MLP neurons of a small language model. Each row is named by its layer, matrix (up: input weights) and neuron, and shows model dimensions 128-255. Each number is 128 + 32 x the weight over its row's rms, rounded and kept within 0 to 255. Numbers have three digits each.
A block is one neuron, or neurons of one layer that tend to fire together. After each block is what it responds to, as a language model described it from the Wikipedia text at the highest values.

L2.up16:095128130134096109101091080077122074172087134124165113166105126131093108123090168070191118166067085119112136135158123106126087178127136102147075107069089114200053123064102107127123176174135126075153094140113113175127082062128149147115129157151125155061073134147169092080117108137159114105112169086097130115076077037121113111136072160139118135124155151139111182143137060093139147091128
L2.up157:134055082161104104131088167123174087103107156112116112158081056143112162086128117120122121106097133173099084112187091087155100198139099124092071118195098187100144109109115100170127085185130124072132114117105139121203111089126158100149125155145101127131110115104135161134120104152135165139131151138117164151132075143112111155154115131068149137149151139114102126105110111082087143171137
L2.up329:121140170154128069116089110130068102178078133123175163157099179135113137086156175070122162093129125097140113151126099160138120114094094087183096186085173174122143099111142144179128131152111110082101129131112124128116108087128103108131118142095164133161186106144152161121189074123157101149082154154054151058123089119174109116166158099124166142150140193068173206177124071093121101118108
L2.up442:073106166180194097132129087082138168164116126100135113112120094137076064094154164139201127137154124113152158126062059119146141117122112188126085127140161161203098123167122150119121099102110099137127123176166159146183134117129120119108114134169117108121186109142126112184156102203121150153080127169149138120164095186142139131179176116077058126145134124120137139128131062185143135139118
L2.up535:137091098168143145110094100087153102147095126157128169187076096137122153096155179093143097101098114111128089142179136124101156158121095102114157143191117162166133152080111101114109128128139081124114062160089099082118120123228141156096088177120052090173113130203183131129129109153164084080167137196166199075136084116145192096121100117166145129157139149056102143094148075132090108128105
L2.up646:100088107154107146146147087142181141125090168059143142183105136091136094138142173136163167095111075182198146128169125186139097134169175128146154146075151123153132117138141162110067113142163137137079060099087169086144097104126091151094038055044083094091092116144123053110181044115130099119074104104101127091085135090126173149137117125109137124153133119134147109174153114083178187143160
L2.up700:137124093158175112142090149122130188175112105140114117083153132082101118127069111095115140155098109125095150150127062167140114139144144109146101137119161111138119147114167122119153159160163130139095121098100136113139084150101081113144080154151067119104108080094151161155087099144159085164107117157114199166131102045175152117168112091111174151150167142121114175136174097143198117167116
L2.up809:178079125154158127156046149120135089116109214119096184165114126153093180122210117158127069159130128126135116148199098091146128158136103109122127115133136087142120144089166075117127122150081142136091131183160179131162086105183132162144068174142126161171103118189126118097139093132091141094094091069145129105089137143159141161142103184127187125136185191116082112182117067156135130155137
L2.up838:123146147128127165175126150135083071164132116146094133178117062132110151173121123090099161116176157168105144075183093117151121166167132140102130122073145060118088169108157111130057133138183157109085150069105113151137138044109152111170131163100091073087133142173153093132134088081155108121140137131139151094146064091116143126130151178169149136179146140080094198081107067148089108124087
L2.up843:097123149117091072088073130118135083176058138174073146214131176148130129095144157107094144140101068115077089180127140147164104176176112067098156094130115167125079110118124126133129130143160087140061154098154181088167094125153192162172106102153130147188112150180112126099127088072167098138060111149100179108099116094187130115118156158121149166095164141131159074147125087125129130145106
L2.up899:147059114169141108188148131136106135140114136135113130195115154115057152098125111101134129159083074107086149165178142058103131188141104116072100168146142094140108091103133118165156096144081160098112106157123101103150141111181139122155103134072151163121136155181127144085192091091128097152144090128122147097114116102129139095128085110132142090105098171075149168131134051095068107157124
L2.up987:110141136115136156095072158105163108154090126164114138121084138118073098105149183141083120093118111130135118077151102190081111093093136124099102123089091089149152146101132148114159156137154115135061112102156133091157171097159160125182128128053118138167087099132163094103161015137136142081105222124171137106066095103121135076134154156119081159178129124083159118154145147125098182137152
L2.up1139:100134116207106143146081149120085133103113059169141171159149159135121103068079170084187145105146116120149117122144092113140041165107101128165156153145111132142171126103113097158169111137138155160128149142158116124120103143173170168144147108138198185139132093116108101096137125130127065153115142190097114133158061099150197118170121179066164163096166125126156174169139068138143148093164
L2.up1266:118094067143118119097065146100078076158110120159168115099120133192121114093138109201154145165093090131131096127095172164118085115120156168182170130118135076214101101122142115108111101145194105129161108150164111170141090122124091070180103135166107120137084115137161105081182103111213123147178125165150160082119155164158141119107118133166172172117106122050144128172113088150123083133128
L2.up1281:094161119135158088132101136077151112158078119144121141155137098123102095112123163143096167094072124101057145126078126165140108153155145134129090123108134087187143141043117155130158134133186143101125145166117116152155090174145170075183133122155131129103154115098178193068155120114154087159168141120157099093123080124113124131150121141163120162092143170043155197118127092136118127126093
L2.up1532:123102081172184095142132143119106127116089107084127150146108126129130116119154105114199139148153105079120121149131171177187080099147156131118097157127116092178091125090150128170115086166084119096137078144126119095114136096140105182072098176133106140142164113126185110092132160088098068172116109149110090091115113090181090068113157123111138128126115186188157180139131113089139081094164
Responds to: Word-initial fragment tokens

L2.up40:093103174144172119109127159159134145142093139145121128135108151171120109165084144179127178115162121162107132090094126165123141100180137109082180111093146091154106107185086102074156086145116115074158134133122151178152151105134187155138133156115153179202130104097170155112127100151128154096123155162160161125170140180114128123187202121144088076140165127105157156182098142156123145099149
L2.up79:100136070164114121112098163140130095129073142167099030171154099157076141071138130102165122124122124143150105092103154092139105095200174100101139138094176170140116155113137145156184100123048111085108113107119149116176055130130151129109159177131032114132165146106134090094159162096114108103110147094158181134156140095140111127170165133124168140118112133122112080137138116095112197117107
L2.up125:081052111162124119113078104131148145134093167112098113173163088185126122112135103143149171149117115148113165127101069158144128147096162132122149106063114096208110142127154127090109135138138097159106097114090116192128140131117099080115139187103148131116129128150138123080141055145154143156072135128135132131152095074137166132110132105151148151090147188096130201126139085087119110105158
L2.up610:086076060200099112122181068137181102155144143075105114177129081071121166128110127108092120124104157143167096129154147126119130120151211141155137171084100127166134072119153124152155079119127161057132081149209127113105125106110132104147129122099114115109137065118145158117140125113150121136110103130137104154135130105092103060131187207073117146174191104098116205172088127052092139134098
L2.up747:163150116173164128103116082124129111134109131122137135123083146186066180182104128125119079216107105066115168113093088169190152158100177140136188119106117160109083103130123145120166121155113105084157099081212127113089132119121153134125128179127076146155155159163103089137127187094154108165159053132130123143097064087135096152170132081104118134088144129118081192144069107165125152165118
L2.up932:082113137098132090138100145124075111114097196131132069150111108172095154121155088121110125118119142129136142186159160125089140101134157090161111088079177127129096047093156203105144122130102178116147157188172171214183088082140129166165165173135108104112128079168153106097101105161139119112098099127139133119151127120106091160159149108167124119108161147127110137087122112164104114086203
L2.up1089:103107086185096084121153081100134069143060119076103108104060100088097165100079187103121077089146086169066068119154117173131139124155178154149143100112087064167104121076137106097187110101115155111102081133170087094092152129180163131158106146136137162139113117106074162109100186124133117158143122103151108097087118136099131123145200133130173122103185166092176159154149147116147081185089
L2.up1143:129129135187081124154105121090179151152154142102125087160086062157093118137119150126202135155121186169130158049110100139129144142133129118107161141058142162112089152065127161117077148125060136134173095146115111126116119078158131092068122198151088132121124117121149123150111130189095133174164093117141099082131129091065120140103093089178078117111101132113156150120123089116080159103157
L2.up1178:115128084113172159169042091151088069161097128177151128109096165152136148135119132171143096074160083156155121137162097091116108188155121201077161128155142141109096158129059078142123117155118134075084148138114108166111093130095156136093136147156091150145128104175118192134131122101095124144122142097146126128131107154109142093133138135092148044132186134081109141197182087106109098130122
L2.up1206:093082123147104086094100156095077151192164118122111116148091107097086106100099133097168157183113128170152097135141144131131143149156125070148093141130152116178087130065145168078144155139117129142099102168109135092155104112094129044121090158100116109090086128163153097098112171076134144189121094168107145126133115073176107131164207097159161123142146115138188124117134079116109151164102
L2.up1286:131108151184120150154146126111101113145112120135068068127150131141122162096157111162121128115176117092122143066088137147138115168157153087069138174098144096167067096133105167177131125120142098099113159156121071166133112065199172119165141134185065144105143125103147137089106140100144160156115118123094122143104076133156111114133126185153082117118126124119166135135139140117074122129170
L2.up1301:113062125138163064156104106133111148127132168155103104159160166112050195104136101121163138093097204127079147168065124179163123103164174116141155128102114099169112109176157179118117140095067142069176174124154109156116071187126152127139161102101108162081099122111177127179100126118125196167111120075126150167125124168162120164148130128107106124077154113111155154097124119108111137121136
L2.up1310:070099136182155169134073160105137128187066102161119105077158114154082131144116184109150160132128100119075151059114123096085121176149122153077163120105137147127134141166107113150167076168134114124106142128123131130138081121190156131164180125186138179122118122152150146084105147158137113177115126113175138103173099160123098132099138095104138020137191114119135112171173127117083124091115
L2.up1319:119111109130135124157117122159094105136134184085112159163087135207084148153123201131132119107127080117118137153139159055095083122173132098115127130080067149162152130118163207143133077167173105151154167103153185122126151123115090119081117138116103090122203135164079104126105122136169148188111138096091155105115131095167045113162128138122126129141130123086102143160109102099124137093169
L2.up1340:090133133182177105213121111181123129114111128167142123095139128115098148080131117126092145055132098130122128134153124133087136097206087168117179084075127114123062134111191120131149089161084126129131099106097092118107144134140140145077159113128139153122095144145069200086156088115121096135132116117160110098113125149093118147181134135108106102127163116085143128151167115079121096106122
L2.up1372:125126106191157093156078130135122092135174111212134127135071137165077170101139155142145150130125123119145138070155152144135121181122133143106110131121154101166142145075131150077110127127151197099047093153089138088122097110154131108149087180138146128167146150093159109045155185102114064162080116105129118163120113135159108104117105122159176138126091137094229188157084083108126140102152
Responds to: Wiki heading closing markers

L2.up93:121141123131141057112150111151108156098138191176093142122081164146101125128071132172098130129133170124082196139106105100117154108098200128110079141141166110078155093085129110192093121130141120109115150191091097127146127082188178101185126147181128109098146142113201112090135139141102118113115060086136135134143106070069112133159160139145153126137163163120111143090127094119130092097151
L2.up166:107077085155076114102138071134118103088113122126103065109171142183113131078127106123145176126204114084140123104104130057126158134126079141116108109094100191115164165085094121178116127138053114089100129149131114106141092079175123107104155145162142166121150094104088142152127139114140148149119138079142093193090091137124099101115123082104122074150164104121151140161115124124159094137157
L2.up224:114136143125091113115067122092119092160097130171075102189138136190051148109141197096156155191110134114107085142174123110128077123105153123177130100100133130155087151176147095142183165142162111072156156210151123144147113066171156123137181135103111153128099143115167170124076133117087153101101123078097156117191099069151126114108131137095106081151112201132189150137155179108146122143126
L2.up260:083067086146062149066052097141135088152121123115116096083079166155135110135123109093146113079143096126158149111106164142195150137170155101108171105103086158128107121108112102168113093130165129126135158170126130121173166079215141178117064079080123121125168147145129105059142170084158163112123108125175134095144113046144143117129146141087173155170161162127145137164083099088134134118119
L2.up429:168084092198109091117100117095136144108085056107071135186144129168145060132141101164133150154122100123128119082156096125147110148139159131084215132102096137125152166093130120147128149183133085100107055142185159139137149103191179093220148132126165166121151173102131140120115100139127105094115118149132127126078114052125143153150168141163149126091171151091108125122171108058121169097132
L2.up557:158165139120162066091134157111132145161112109129104157110190137128133127141145151092188151110149155086145155112128097074167145125138153133102122115097208122115104135157131128077104131150153179150138179085098094135153127087164160076047064180126095176130128064163107132164141097158106110188157156093089133183163133151136143120117105087085162150171116089157105132172099119118189133129167
L2.up788:153085126199139090129128105112120133159139126127107147131146074149152185161165113123184133083089140140122107142179158121079120187125113085157131136205145164099098116095123095191116080171174137119148084159166134091143093119149123124083072149143114106150177094162118132126170161135099142100130081111185128122078078086150083141096150109086167089155121198083165133098096115114109101069166
L2.up874:152152100164141111119114117091166140082185111114070101085131111150119081108152105086116137149114171131144100080225113051129112112114086124168110127056125096130170083053151172104109076165194158108170155093133126129166132148165086080108082117134057090112119149181127148152120055109122181106133142101106136141077102096159092178079178074134154093124175169165079133210105113124092178094127
L2.up1003:134101100142123112135147150098115147147147135103118089173155185121092104128101143115130206103183146097101108125162170132102129157162137107170061112159106159092121094142128147097144163145125079110147172169159193104167119089152143109115098131143166136133168100100151118134137101181178123119095153082166089092072098122111075157154186114134109152093149137138120131121146099066159142118176
L2.up1057:125072156183137097139132127111178167117137083159067119140117129156101094110098130081108140127148127118079147151184102131164135165085156153145115090079118130126138082091144162148125109163109110131103097126120095140097095092176171116116164114122145105067148120107093163113144118150112116141143136128164173141104129027130111130140116106103168141123168179185179116123180095096137097118127
L2.up1100:089060140133174129118133119151139092157114116164126141119154108219098129080096167140101112154085178141110165119180079159144098075129115159153116111118111120175166133127120095180161106124123123106186170119188136107077132146154142081153109098114104181181161109119140143162103069185103105124100089132106139077112131156180132198151130130095096133135169133096119167116135132145132134141084
L2.up1123:146098101155093100092153105169067143150096169117080157153123122103043092090116118138139093155180116160147114123149077107056100166138156132097114068098119130161114076102145127181157099192157165111131154106151129165114132131118172155100149167106075153124181105120105130090129091108120159176084144107154164139147138089124116083157209102088157141165183174111152137140127083161151089127161
L2.up1149:148079097114103090177106138093144158126145116084161173140163138126106068105148147148131166112126125137146166134161095094093111162178086138160126086114145166151101119121151173168131114115154119059181096190144158140140143110163173097169141114142095090113178063102124097125090098080078166170084138096111151130137096091114103098105167144147114146166174124135150154159149137129147154108095
L2.up1220:125080126126105060138085172068145177152101087122119123176165103119103077112078146105178140218140202124122135078094047163141119161077126142151115122097133153096086103103117136174170155120148151111137084152134129129105136091152189093149177219158143129092160106129104118102084122209103123125136143124126153158116099075120117104173116126144142127119142098128145196132138160122111152119100
L2.up1277:107075144133089161179165081125115112123091191120105138155174104091053132145145148083148108094104164192143162137128100064103070207135162152178140152137087104160139174162110193064118136190176117158125074103120119124171102088161161074098091158122133091122178082167141132104168081138140136186125106171116145143145150116137174129110134139118143128162177144174155092145121117094143119172156
L2.up1305:142111109202134107208089090139129124132157175097050080213141067142142142157126092136148142115135152152166127177140060056142166169194165124135129052117120114092116074086116099161134116159155120140107098155098157116170154109150163095108116163109092144167175150106154152146220057107097171097108103155134119117102113101146121140099146094132145089105139114134124124132152148103146202094145
Responds to: Consonant-cluster word starts

L9.up39:146134120125167119095059188102107151152169105094099099105171165189090104099097202180128066139147121059144176140156105105189146150127123119121119135119113123175136146150147132167128100107059138151128154129152130113102066196113193137166137123171134123118080136154135169152142087154145106138126118144118116108155152144115086122113141075190095103052116101098198131209149113156146113139144
L9.up116:134128083125113138069101082153110137140180153079154137064141164138114120118116125145114053144169103162141112134143160123135173115116152141097131040187096111111139099138073153140134115173137067124108160139137121128110152102087127091145113091152147124093210078168105180098197136197098132124088104114106142161083093142110127151147115134091132100103101128043183136120157124136134100115094
L9.up303:139085117173151131070170077186110134113108062182131196143125077155074046135137117120114140171121145149071102117101112126121142124060097097065136124181070123114107150111100129134118176166123102117208092118135118160140080166088123151102141112128133103107196126163161127151078182167162098147151089181114089176123121111090150115160140094179067109141109157128152184173168160147104173132104
L9.up1440:114150109115144084117146140119163107153123149092172101119118147160171124080072148119130099153077116130155112094169165142092111096170086145116097137147158159135136127123104108133147102151072170143146160160151086119121123139160139131145146127110107154182165056103123133112170111126177111123178123146093166159123136088166045110187117100064132130152084094100109213090175139123131113129136
Responds to: Academic degree names

L9.up87:129093068141110060104115150122121055149138102140089185173141115102166139108112149163106205110150182106155176145111087103106162138112190159102132079104123154139105173077111172152121117169069121170110160095118176138110112106142134175093137111062076129078142122153183110148105126168140140093111175119179091162155144104109133136195034122096137099089111132114162135125210169131121185143120
L9.up346:141121095170120134138128051125126119172121124129124111142101117083089117156136146156058086102153112138165116113107115114121121124178134160116136128104192120110113124098135118077146100162136108097112114162182147136110147145136191088167163092120136097068128181118122198080148136148162156110116180102159059097107162168155120118210167162128106071121163138135158200191157171145132174100134
L9.up1163:148075171171136080094086120192131092185153144095115116173121087076130133147142162128158188150122077159143105123169193106121135118174176168106111140060153154107097107078152140102110148165079131143093097172123122151132105164155114204066106126090113136121107119159144096060099130129147194111189158142165081158098121084154128117137092191124140113108113133154150182112180182125096088096104
L9.up1303:129101164125105086150118117104134083127189080174123129142129087163099089088120172112089158174112121107122088117098174159209111118167150170105149107077099145145083144143092139070139155104138147108132142134147190194143053175127121133133150150082123162114093118111126171070127108052098141136142169131150139124128094127134112112182146157173120130207131109072144123189150147143124227076171
Responds to: Wiki heading closing marks

L4.up1361:118077109123148107147144095165139133183119122164119164131077099180107073127108166148158140103051089178148161111116141122107115163195173161036119074138143099150118061111171164119129122177118139183145104122167140130150087181153140184132151071129107139170131169145101107084080121123119121116098127104080123087143140127114087128162120139095112119136202155092096126093203131074098148133115
Responds to: Wiki heading equals-signs

L2.up108:119109106091107196083119134135128209214133081140158138084139093194106125112116105122084120133144148103126127096131089121165137135084122140130129136111135175135125095112135182120118099132155082119081108127150131089105118106124177073184181172098091121154193084138054154068157127155093122118044143119134152142136097096117097141093143124100118125153188142080103093189124126123179123113112
L2.up147:115139127095165158126120184115116109126162156173134133059184101118115118079109146127142065147121156112117147168132107163092147109124127116131113066150148160149127074136099156104158091130126087162179127122156182121093132110084095114136173187190083136164130138102129180088195161145160165151144124130147084146136127163121139119193155106153088075111191115141096098094098153169148142169112
L2.up170:135061109170138109133120108105127155110124145115102099090057121143084113104123109169146133171114097101170148086068091180103116156167129113141088171099096109173108136186109118133135123154152136167152127158135171170155087102098148165156122157115091097102151124217168152124131172115167145079092113210098141098114110153128147157135105099113174106190137154129066166129105142097110103069152
L2.up324:101113159157111151159123160154094148159158173133086144129121125153106130147154142116135164162165144174141142153130093155106126084158150203109114113099131170139097083160080117055112106133123168112107074124114070127143147111126181144132144119128131135139144122129092168072120154165160130144126162144116107110113072152185111150181147101148134089104181207051137141212168115144105079153166
L2.up331:159119128135141144086142145115137147169106096096116159115111079135140100111128174127164153106128161132138119141081114145132106113120176168151130165117149093178179156118103159128189098192135088117084069141141133165137112127146116144130142164163084146141090109165124103154126142220116182159135154199127094182124063099166168181178179108071132083154103162130109088162151158100115130134186
L2.up337:100098100163148108133126146141080166114083158139161201132049091157136130120196101082108114129129154097207094129174129148095149120090093157166149141063121160137080097180154138121118084160105085113160042119104131150067162138135128078129157163152048107115144088160110177176181141183114139084142196107109087103089086165173149170159171117107133122190163179095147145167148150150115109108110
L2.up434:089133122151159149149171114139101193169139118136142100115106140123118158113135098136167132153162140148112155139073097135147142113130099133123126145104134090110125075133139067144189131130106136096079121161129114131164173142142175147166165161169165147090113082136079181085146137197141155167142172118133141098051091106177080165144163129152161069112197151081125148114142143095174132109102
L2.up621:123133140078176112108169138188148196157134110154117161129138091109090128162170083096104121159186146077103177132131099125143143089086177130133120111123131088120049063103137124130146148135112099106127100154141134121160143114112143100123126189155127154166150096165144133105154161187204119132115135148145137169067121108104116120181127145175167149156097108082134146134147148155154105169154
L2.up633:062095134139166103212170145162121115148106153110176049133129097111092143091127049086155175141149107104174176109110061101089134073132140134140124103102160087099068083167136114175143077099153124099175147119116182134147095108165135083100131126136096091122113090182155119063218136146080136121138146115163133143150104086128119145157137133134116120175113173122144099111158142105186109113127
L2.up717:116106117136122093122119159114135125184100141074121089153089132103110153086114115130132156133106140136126119054128116185129107075111079115146087118108147158175119074104158113166145106176135128170091166168087118104162035136148134144189141192119133157155063097142134089081122113162165135127122185104090079145120058161187130136189138120104163069158149139120115129177128081082118081051157
L2.up753:094064072141089083165105135166131140189092152154094160097127107077084072115147107161142142149164093164121128152093095089115084055085158121149097092079080069146109059154124131104164092174150152087075098116160130100166167107113195133131185182111151087169155119150143135145195093211134135174069182135100136152079088146147165154205221140168121088159124136112171147195154134082133120091171
L2.up926:146183126108206123149118185193094149118090117160116098074079119109126142087138171118109155194101119131143116155126115175151103124097128172133096144110098086127130105143078141082176171158148141171113145139131133234126071181142096090144161172113182112177135100149148112148112110142096141197137127140080141120124138142124123134114162133111115093146162124140094087167121164130191166134145
L2.up996:123047128155148168164163114143177059165064142126149117183116134153139183122161145102090129149110135100194143074098118131132154115156099110117130165103124172076097049140102203147127069115081104106147042136135144108105149145171176113125191131098121085149092079155156131138145132187152122151154136108140104114103136126149131159163135092145116152176103159105137131200100111075054132095121
L2.up1053:126083138170166124087133130130076116180107076099124149107093053178127145139107161073133114168155137080114116127085095108104119123108075157125094161112126185122135110104142097123157073116148065129172145135150076140211087154141143097175167148213146128134200088116121126108151143199124109180112183161099163127119065151115135190148171086122122098127183085114065082183134146165164116110121
L2.up1437:076128078103090140107128144159103208185087137150141110135127124103111161125097104133164134176200168112165120072151122142158124098082151165077141150072114104128126057118121104142177144182095138145051114058128143147176102083086142093117178147131140157177222129137114192157178069155129138099073159115114158132153117151150167172199151127186131127076153158132154174189140118138096101130097
L2.up1465:098093090171099113197146171126053120134138136122129070102132105113174132142146126108088200129108136099149169073145058130089115120122096112144157169126141046078150042119125189144145147178153156111142154148083175158112107141174118141122168183148148139135174025126146106143148126199095100089137174131110096168104145088112127105111139108182093150214131090104170137150169098069096187107187
Responds to: Statistic-heading nouns

L4.up910:140106145127114133113093161132115151162115132156102086175169189220161094113063072118072137085172100151149112100127096047135128185053108097153167051095160143150187135114165127181175125173107160096082138104089111063121098103185189098166183158115137171176174134132099123103123086137078146125125134137095123157156121060132102129169160127122148139111176145165148067122163192119130107136117
Responds to: Word-initial consonant fragments

L9.up83:099124103147106104110140183175135111157115114125143147162115134165108133135123082088133140186103097115183122103153119085165062094130135085104168097132081075144084126135139130132172167177193187106163132131173134174182140145135171107129120182110110169118076129153169140029203178097134157138163156117086156113114083087106122125117128110156116148124131131149136203099144145137056150099109
L9.up755:112081076167128085160129151171114078106065176135128126165147113134081138108129105124102125087160114114114138118131099123127136151127172091111120092076128119182072102093146191131107140136160115076095091158105130086173122126100206149123129145101097116111154121117170133021152121148180137091142134072110184166110099142160130096146141174131131187110143114139119170142138053090082128144095
L9.up1088:157177125076141129117096194124149083126137161133167107166121134114128072092087133194142097112106134150108100070151195129154121113182129170137123112121104088161091109091097118118131122115121101113071169189104109198207207135088169125158099153131116145101135058070168110093176123078184060075137190084156082101098096099189111134159125145101141152116194127139130122142125093129128167169077
L9.up1296:148047143147170103140095150134171071124081154140158165123115105137102111063066125141116117185117117168159162124078101135118193127155169169128096101075140138204050106129173110140078100140113114089086113079118108141093140104137180070123148156135110100080153081128168180113124184070208156200162151158129123139116114082162170150157102162155084096132129125126140181084088123070104138121101
Responds to: Mid-word fragment tokens

L9.up121:146124117135185054130119170073138117151102113179103139128126144174102090054115109105104144148156104133098146075127054088129175152122075107133114116168112129136182099078148154123124111146149174090157133149133102104147168160137153072103118170118132148160167119113202112123137076104107117132119110170092118213182151067085133110129117124180130151129186132139151102201148090125145150131157
L9.up189:157151139180105096126136158157146120125141096089123085145101186147098162123088124096133154117094163137053091086135073115155123135130096103173112151103155115128139116109148128103108093148133109064102089176138143133149132099215127154147166105109104156125140150133114150157164107148119161143113053194138162126128141114125156086144124106132100122109183148171103042152148088106094178140170
L9.up228:148133162130134108163129168055105111164097113216153158185117045167139106199155162141156167153086113137107154100116147116149120149128137105182128125128149171125123104053133149145138144199098123173103090102087156072144146078173150140077140098149168129138161136125175150132169069135119156080077105127099118085115144098096082113143096116119144133100173154102133157164099067111171140162095
L9.up790:106130096109132111172135192089061084168117112160163103123111181106175134140136078097111184081126213173154157094128136153153099154071091139146103090108152087105195139110137132108108118204125157111124122176152136124142115138097110070112180156158109149150098185165102119128139129135106093141122170127124095148117098101133132125166136098117141093135150094174187129116184089071165178127143
Responds to: Mid-word fragments

L4.up492:167077144157166052141104140120159137089137159145149138178106144164068201112124111094096096130158104112104144142210102123142126119163127143143147066150096091141101067057149107181142130148162154108086157170116171144142169126131167162147082176120079131141125117180191134105142131095134125143136103074093178143146101086147137131117130155111152124135138124072129163152144075152107084134098
Responds to: Word-initial fragment tokens

L4.up706:117152090178126071089088143119081154139115118133102107067100142157080158092131126125104113152140133096147148136160136173120128139099108148089156133077145092146170083127116117176155124140075164105139098102116152186110076142099123144136161158139125141183149096155096123179134163205071106155161128130080092124161123118120153124185104105148166088116155171116117132110144167149153085108108
Responds to: Phrase-head nouns after determiners